Weights of a small transformer language model.
Size: 10 layers, width 320, vocabulary 16384.
Architecture: rotary positions, no biases in attention or MLP, untied embeddings.
MLP neurons of a small language model. Each row is named by its layer, matrix (gate and up: input weights) and neuron, and shows model dimensions 0-159. Each number is 128 + 24 x the weight over its row's rms, rounded and kept within 0 to 255. Numbers have three digits each. A neuron's up and down rows have the sign that makes its largest values positive.
After each neuron's rows is what it responds to, as a language model described it from the Wikipedia text at the highest values.

L2.gate306:123100124117150129129121134133131124105167104118153120133140124108106152172143111137171167157097139123141166189082146160173092129140147132172120084124108165116116136141084124148165123123156117117121106075143159146093103155142172081120064100099130131141130151113128134115142134091105129135182176114138078131123157095146084177157099086127131188123147135159127161145106147112118150148157089096099140110144118140094149105152120097132136148121164138157079156141130167139109107133119063
L2.up306:132118095173073106142146155125128145077180143099169141147117077175114127134118118129117149173141154095146109117072137145104100112136185132139125101124118123113132103138090145137133111149078089130112109128171169129113102164148125093126097100161145158126103118169129134118127104121094113126149140085119137133144112113145146147134136104109176148119121092127153156145127174156115129081133102113092108129134128158083128108164132118137150142090159085171136143174093143117117129138123123
Short word-start or mid-word pieces, often ending in o, inside names and foreign words in lists and tables, e.g. Po(ire), Anth-ro-sols, Mul-lo-y.

L4.gate784:098086139150140142134113130158108134125162148097119130125124122115170127113113195132125131119129085108109147160141168162171135131131184140103112154145102124149165115111097136111133119140167117113108105133140119126166113129174120147151117106114138127137098107125135130153127114136092158131093124066147084088155136103125108096155116099117116153143101097101114150094096107108135149135134118145136097130134168118107121138172119124160082145135116086144126109129098147132112143114102093
L4.up784:080142124109092134170124161155100173134127110122117141137123099117092117113131141132128128143151154102150169115149109124128099125113123174158134104088094121157137108160153109177123139135159129123127086101151116158149120129100105112137139124186165104111141135122147099145136140130090112129179124119128149150089126144135121153144129131147108105176107123163099182138128149142116131099125135101116094136129148154121092125159093117103097146122184137143111150158104084097101102170123105
Adverbs and -ly word endings that modify a following verb, adjective or phrase, such as particularly, generally, typically, also, formerly.

L2.gate224:138127127179120111148130129115129122115135119108136146170128130093151112110145142103093172210130132166141062151139158090098106097153142156107161139164106117126114133145122107180164131135159139134137161148139120143142127149154087160116121170126116111124160118158137128128140156147121137143095139152092128148089104127142183129154131166105092084117095121163148181117123119101127158128136111127110118108168171112122112136132169125144142118103132107094127124133114106095131175108132142
L2.up224:143104118120175069097137135142118140101120125168159133172121118094174113115145105146080159183126148131164105151146173114104108088131143147153147114151130097120127128145130091163142152140124121144114163154138180149138131119107130150117127129129108147092145186111101141108112130135161111148098175130117130131152108079161133165096128141118170131123112117160132203138099138150123145085150153114166132134170154100100116168161159106107126135090102143134147129146108100139133143115113118
Section-heading markers (===, ==) or blank lines right after a wiki table ends, e.g. election results ending in Labour hold; weaker on scattered name pieces like Ger, C.

L5.gate189:129085117142100129126140110121136155111143123123084092127135120124127140116114157143134159136124101146194186111117167139167124124114127117142094184118121118155115122114118175168103092143080134110130182116138116132157113130114146089146117115169134121124117098136134122104139139134117124127167132132111170093107107083105161135181123157103097129142125164089142115108143091095109118152130076110134145128151130162137155102121151088157081144127150111134142113106116158130081130149090136
L5.up189:161108131138120135110148103110105141148095144113116117102147146171134136085135183144099122140162109138175154148121120125144056149139161114110069156121124126104118108091135102126149143151115182145120148088132125122115088102159157098095140131117122113125112148125111093148137149083107123111168119123145144118080099117108163138166119131136101150082109149077126138141184118092096160151127090120132102148141111152125102106095099076142101106107125090146150121084116127113133119090074124
Head nouns that expect a completing phrase, like species of, child of, population of, King + name, plus century digits such as 191 or 192.

L2.gate450:086119090085104143145102127154111150119117121121152105142094153104094123121090119120125113116158126114139137148125117093121075131164123115178122155142131106144184169124159153101187097118136107099135140140117158101106114120124133156168080086139158127105108129181135143120149142097058153130129138127110091108145120125118125073083152107209150131109126128108136116139100099133141139155165153106127136120113160111143129106169136144103138125115134132115114142164176135142115170117097155
L2.up450:149173155095191127104092124091169112138108121132158089128142091096137099145111137184099119136119140133130131121156090086104088165117156114142149118104150105143174144160158132103130143154146108110099157185122166104099130169146111127124131107117123153106131137124111098122155118150137118124152095113116130141127153112136153109118136161128110105133118150102169118087096113135108185127139125132062090141098088156165117126133083162140161106127158123148133090160180139125123118147132136
Prepositions opening a sentence's time or context phrase, mostly after a period or line break, such as In, During, On, After; lowercase during, upon also.

L2.gate123:132124127099156119146108124110093121103095129111153114124103087136100109087168116131129146083113128188146117168165131143128147165149163161133150126150139110131149092130170139106140158105138110141109099131121144081135119134082130148143158100140119148127159140124113144137108123136121198143106137133125095185154103107107126124141142121151159111121122118104089158079136128133144159139117116146132116122103097130130142136129153166086115131106157123147123137127132115087143096175114175
L2.up123:095149158181087110123081122154092143104187150112136156149079100077149102166122117149118136151115106140123092140111126138101114123098130146123152099159112131136127121123114117128117140126168127107115153135147155131117154109148133162105124178134120135150139126154146086151123160160106152127126143128111110123116077160144133162139110119113107147117093100167115123082149133159134160105124100146121121162130167138109130153140095155152064138111146092124147121136125106109162120119130126
Mostly forms of "consist" before "of" in descriptions of units, buildings and works (consisted of, consisting of); also particles like "out", "up", "as well".

L2.gate11:118143162152104090117103115130171120114141152109140145126115142126131145125151118095126136127119118138114112090151156115195113125113132132100096141126124110169116146126116126061125135140158085190121158142108104125094136159107130131078102137121145173150135141146121172133140133123094128149145105077114073114121151150152114131143124134150109137117122130108102128133093122166143140128091115123146136146116131117154144141103122122117109136094131150106110121166144098129128104115187102
L2.up11:139139154121121089119115135120178094116153130103124173174151145150095113118128137084099136120112148162103110127158116128142179123128154134171117146144125126137126138118144107097120132145147115159112139150091142118113114148058135122127120099138131156122130124129084169151127110068109122143106131128122073131105153124144096142173131130159124151149168107080132119155128104143159116127108115151156137139097087113137096118124121100102153154099106103122133121164162072117111110098153106
Head nouns closing names of organizations or bodies, usually after a modifier and before "of" or "in", such as Central Committee, Alumni Association, High Court.

L5.gate138:092105104149123154146104152134108137102140164090083151142078143063161124121176135138163114149153119144126149133172111118134071142157117118092158125158116145107128134124143150155109144118130157128132150133103130112180118122120145161107116141119123154154121146105107137115124141131084120126075170125123132121156130109098118133167137106139114112113146102113123183142169161104122110071142141117139136107183130115124120181130145105136119143122163127088129176157107154156120143121138119
L5.up138:139134098126126154124103127086144115156155110125164118111185103097107122115144132102123160082165165093131108179130121179129136127119158151131130109100127126155110124168136142116141158128123148159156117124172140140078172073118148106205143091176103072114186141144103150112160189117130120175085124178119114105096104141102100119121160112137083172113133111110166153140100106119128130146131141113144095133118120131114111147112122139120157150149130123145137161138103122136170119169119127
Prepositions and similar words that open a coming noun phrase mid-sentence, such as of, for, between, into, both and verbs like began or called, plus some table and section breaks.

L5.gate142:077088129126161120086110114159116098124122105169154140145097090107124175141087112127097148104114109191099145122128127107115093173110158129128144107154144095118174152142116123105137123103115149162111134117136148125097138181118105113129130098110116133115151114138106131120115138135159180125136162093134166124134129146170110149112126125156122136107092120115133114157123196098138157095135138122116165139149145078145116121121122106076164125110130157115174135151094129108167174139090100
L5.up142:117119139203098155128100103165111156124113118123146165114082123058114122190136122121100153083098130140095128141114123128117107152132122157147124113120125105155133098101085179115115145136102123162118121109155130193136133144110125110160126131126152158111147142145143180114153113129136119191161135124153136117150153146159129091118167095175143125106114105128152125138125112143130104110114134121127150120154121089148121124127111106138103140114099085166144115133114119102132155136113158
Fires on verbs and prepositions that open an object phrase (against, about, for, announced, opposed), plus cell pipes and party names in election tables.

L5.gate661:111148136146161133109171118159131127116173108152141109196119136091169123151118128117107177112115126139154092139126089119181127086099153125160109139161105101117136115135110144128132099141111124147120106151091087160148087150137085103094083110077138143144137153124103104137098141123142129158136152190107117111163106149137168118116150139177084136150109068125138108107109111142140107127129171112108182083128109067105152132098129140154137138105136095117127142123112105152191083154117134
L5.up661:113101168143110112132147127165191112121110137120180147156172133163137148165100153104086175113144114127121140086136144150160134061126152148124130108164137098109180198099105146117110103141144104143138100174109099125127125119117112112110103137089134137143142140128141153117136151146122161111111103135142096066137079156106146114136156145128074167140133073098135147158095105141132142156097143104131130106135111136123104114114083110147109116131143138124132156119142116101169088110092094
Nouns and verbs of law, rule and official acts, such as Law, decree, ruled, signed, committee, agreement, elections; more weakly, sentence-initial He or They.

L5.gate740:156163132152166132105137114151126159103145120143124118138162139129140145163102126110140163143124154125125112107151102138115138154162130127109149129101129116143084112130143085153106079146068153091125158106126145132134114108124129113141123116138115156155144122158147144121095178132141153130102131099088140123178140154134126114176185149133110085168128125141140064116080093131140139126182101092160112121136132122106124109121120140161128162093130141140096124123113122148088139139138134
L5.up740:093178142102163182141116132154105102142136138102152084124125133120108118146179149122146130067157117080151108164106086145157119104148148083136106109121123084173129132093139171101123148106119114106153117136130108132165100101128121122126098135107130116114118144122137156120143138136131119145107161130108094129128133148138126108142149120122138143117155118142151099172148117103157124083125087119116162127114138117130106115070147141117148131148149087158184163160133109069203144125115139
Particles after phrasal verbs such as carried out, pointed out, make up, and words like part or half that lead into a following of-phrase; also paragraph breaks.

L4.gate828:085162114154130123175111102114120141137116144133191110143167123103129138130166153148126157133157154112169104154153130099116118145136076122127110142107158135162140144143154097117157116135176148139151143156105141146120119116121119114117144091075109135125125136106116134108112115118096163115129150121103144124112116109106120136157095099137106159146162106161089140112113073123122125138116126151100102116119150148093112146115171092112153155094162141130102124146117123109151081149138101
L4.up828:123107147144128134115164139128082129117169104099122163146133162096097108135086123119134133106125091173132093137106119145181094127134116162100164117121127147166044096115146155149134114150094117143119130098127123124134161156162117104134077158125156116138124113152123146125127158164124133133125141082107061153151125126132119100128131138086099116119166124094120115156129111119124159119134131102148143077082204126082102082104117136159126113103109076115100131110097135115113123110114105
Double line breaks ending a paragraph, list or table right before a new == heading ==, plus country names closing a location, such as US, India, Canada.

L4.gate297:135123188122110144113087146133121130149123120128092151105126144139176057161103092129116200131147157112122080131109101127116142097097138099111152125150135096091195143114103134168099091126112151168124082153140117156142143117100097095103126116133110136143089135117129129135174183117130110152152172156110126123156164126093100142141133126086140149099171109126098135126103130112120110090144125133087130123146085111098144135137136098154114135091123155130096124096139133090131124127107125
L4.up297:139151124179158103149137114164121123131111145120144139125122122194133124136114117116121144112163088134111129123157084119172149110105137156129157142116134130152164105122086121148164098141170110131143129144143146123127149131148114113169116106131127153092138133158093116111115125150160140116146148124149097113081103171115135086119113170099118117151111122133130098103153107096150107100154150173139139176113133108105093098135110133097109103096136132126113143112144076142154112125140118
Final words of disciplines or fields ending institution, department or title names, like Technology, Science, engineering, Law, Music; also date-range dashes and infobox colons.

L2.gate701:110087111133137159106143131102113117123103130099109125107138100087130100086108140153163155086134124138136116126084162119189090126090141114166091112139133127117125118107102139143150162125133126109125161109126143121114134140123137137164105151131102162165109130121129109141126115156149125144141135104146128114110099132115135143124168107120111137146177144091126108113107141140143138159142113122126123163093145152127129145098149150124142099092152135155156154120087152111130155122113144
L2.up701:089111103139149098117145100081117125131143136112123116100129095125120120083150119138107096126130118125114137140106152090181124147110144153148101147170130117133087148153133113125128151127103139119114145115118159102115143131129156113112072108120125121100111126076097097120102145146172117155149129152144152160107120136102189144142144115130127129114112171116121148120125085152106130180154106129084118137165096110206134139165119131109120121159124131148198109120140108103140081121100158
Title words right before a personal name (King, Lord, Captain, named) and first pieces of names or longer words (Mah, Raj, sub, dev).

L5.gate350:086096127126134151154145145121135150135162139130137173162143148109078134172196145106155118104148160109142162145128109147081103199159171106099146135135144116090117120144134117152133161117130124107121138148127114111101095120121136146146111133158134155102144123101121125118103149157129136155131143141104124106104129137155094142126154131110128142113127158138155159158116204122149117091131126104106159115183065129112123080156167093098140144117075128137146143127117147151139135126111123
L5.up350:093123141140114123185117154092157127100144139124113119154147150135065112149178135136164132132122145092149160153139138114135113132124185108141128108137151145116125147118138109119147147146105143090102126137128135123110120100119200153161090107115128137130138145119117130115130139148161145142103142116123118105098125093150127136164131157122161139102159148130147134131100181113124134116103094126142144114181108138118127081161145099103136133118136130199116158100118153150090135154105105
Short word-piece tokens ending in the vowel "o", split off at the start or middle of a word, e.g. so(ils), Ro(chester), Bey-ko-z, co(ined), Mayo.

L4.gate370:130070103158108141142134105133131116079150170136124156117139138082135129161088116130090126104139110206118127096173151151117146094145104156122174129184117111097094142135073169144149156144139140138126103125101120120230100093083118097146163105134117123128117120114128151119117142101114190142110120144108119130162130142156096099111116161103113109137111111110144133157167131150130101139121178139099180124133135085109087138117131120149121169124121141102127157147125127120174142157175120
L4.up370:092164100096181116082122105174134110145155107139155159138107097132126108124180112116123182149140116081108144133108040128096118066109146178123134142136137104151119146150117090144126135117138115107115142166169120132091150105156132124168130114096101093154122125146108122146134111140087108100104178134159135119139135106125121116128105151142112128101144070158136117101180113131160156114134119127100107098110099132147138133151116139113137102142192159120105143103086123106132134120110175
Main verbs, mostly past-tense, that follow a subject in expository prose and take an object or phrase, such as called, released, developed, received, issued.

L2.gate652:121154163122137130084147140111121129059126119157166152117158147147127141128125151153125134109115134124158117164113092104132133121082156128119118102146100137112130122141104093114147127173149126156067105178142173122146106128082118098125053137137097136092160087143128132154088156100128133170122107112137100154122077164107099135094193118116127125115109107149113143119123157139112120140115114135157177109104144113094117160151129061098160140160146064112140138134102116140142144147140121
L2.up652:101179162130132171105129135136164121090134089147164147127156120111117106182111148109158176111095126152096090164126092108153110137106134143170136118125118067105148090117133140100135154159139102148111093160152152120131097114103083143117106108168126113088138142122136137148069134100140141142148144067122080116141082129140133113095176123126133132102111125109142153110103134109109126102103126160166141084120115145133098143138179103088149177142123121095141130122096142130100112093111097
Nouns and verbs that expect a following complement, mostly to-infinitive or of/for phrases: attempt to, plans to, ability to, request of, reason for.

L5.gate496:137125130126103119121159107134165093099145095143129130173116121117146172068117129153135115143109144131144116118145186118164150096111156127108168106149111120164118155152112112157140117135097087124119131106116145117176119114088119130193137152125085097130157106112141107116066120111163161111082167107145114113112139117146134117109133128114145081136111162141130134135117111173115148097148149136096146138122112147131134147098157177127174101103104183119120113134130123128156130166126162
L5.up496:148146114142186122124138137142112118129096093098109160136122121140129151114136097151158104146143123148145149137132091115179095159129116134092123133126089081152092143110130107149130112132098085121109125123128108124125092121128111081137151114139120103108121144126106119102121093155135109131153104112133117118150127143128178130140153137098116132135114122084114096140078075124110124107140102185108140123130112116135118135125139136122158099134144079089164087133172165138101081134135126
Prepositions such as by, with, against, in, under that open a following noun phrase, often in stats tables and headers ("goals by club", "By knockout").

L4.gate529:125103152136120108085119096099138130137140137151193178175114108155091143139138130124113151126101091114151143137125126132068113127147094131116151152139124110109126153153150085125110108135118143120115125149121120091140139127093123143168129114138127101128158133110115099095110094142152100140118152119130104115152104111162137130143153178146099116120142142164096138088127123150138108085145136079097114117128081119124135128107125119060123188148146128106116180106173111142147111111053121
L4.up529:146142139139138092157111146132146098144124103095121104156142110120080123138136120135117139115131101106165137131181168098138087133131147174129152128147106143132105087095119111148141149153139122096116127095165157124137110106137149124122082109079143141099117148112141147146113132157147135157133093114122087129097160095145116159124122130100154111170122166122202122104096150133111130142090103133165096113125152137117119095139160121142191116074098096120146161139149055143136147086158119
Short syllable pieces ending in a vowel, mostly u or o, at the start or middle of split words, often foreign names: Pu(zakov), chev-au, Ju(jutsu), Tos-no.

L4.gate586:122138100114128148149092179106131090170132129167123130108124154122108080129116106117111128132090130135154115146127089097153141136141140155105132078114148126140117143132095114104116153154086150133125158164108121121123099217133122118147114102102076129115123145101103138153125143090120123121112143167072158143114107163126142080154082160119118129137124155128110128104145163167125146114141097139097156138158097112114098114079203102124149101160155115128058136086104090116112126164112098
L4.up586:121134122118145123133138127136100130139162115165120140063149155106120109150148095101119139150110104106158088123112064148137179153158136098106122131139100126180143136137143113159093101081123112157148165138136100122112118165128120172145133154113099150096151148127145096136128121059136098116147161134109140144119153160136117116113092113095144131092149120124099126080134153140165150109138159112075141123142125078084161075106152096140141131162109105118095123067141094099088107164105123
Three-digit openings of four-digit years (190 in 1905, 187 in 1877), often after in or in date ranges; weaker on album, film, table pipes.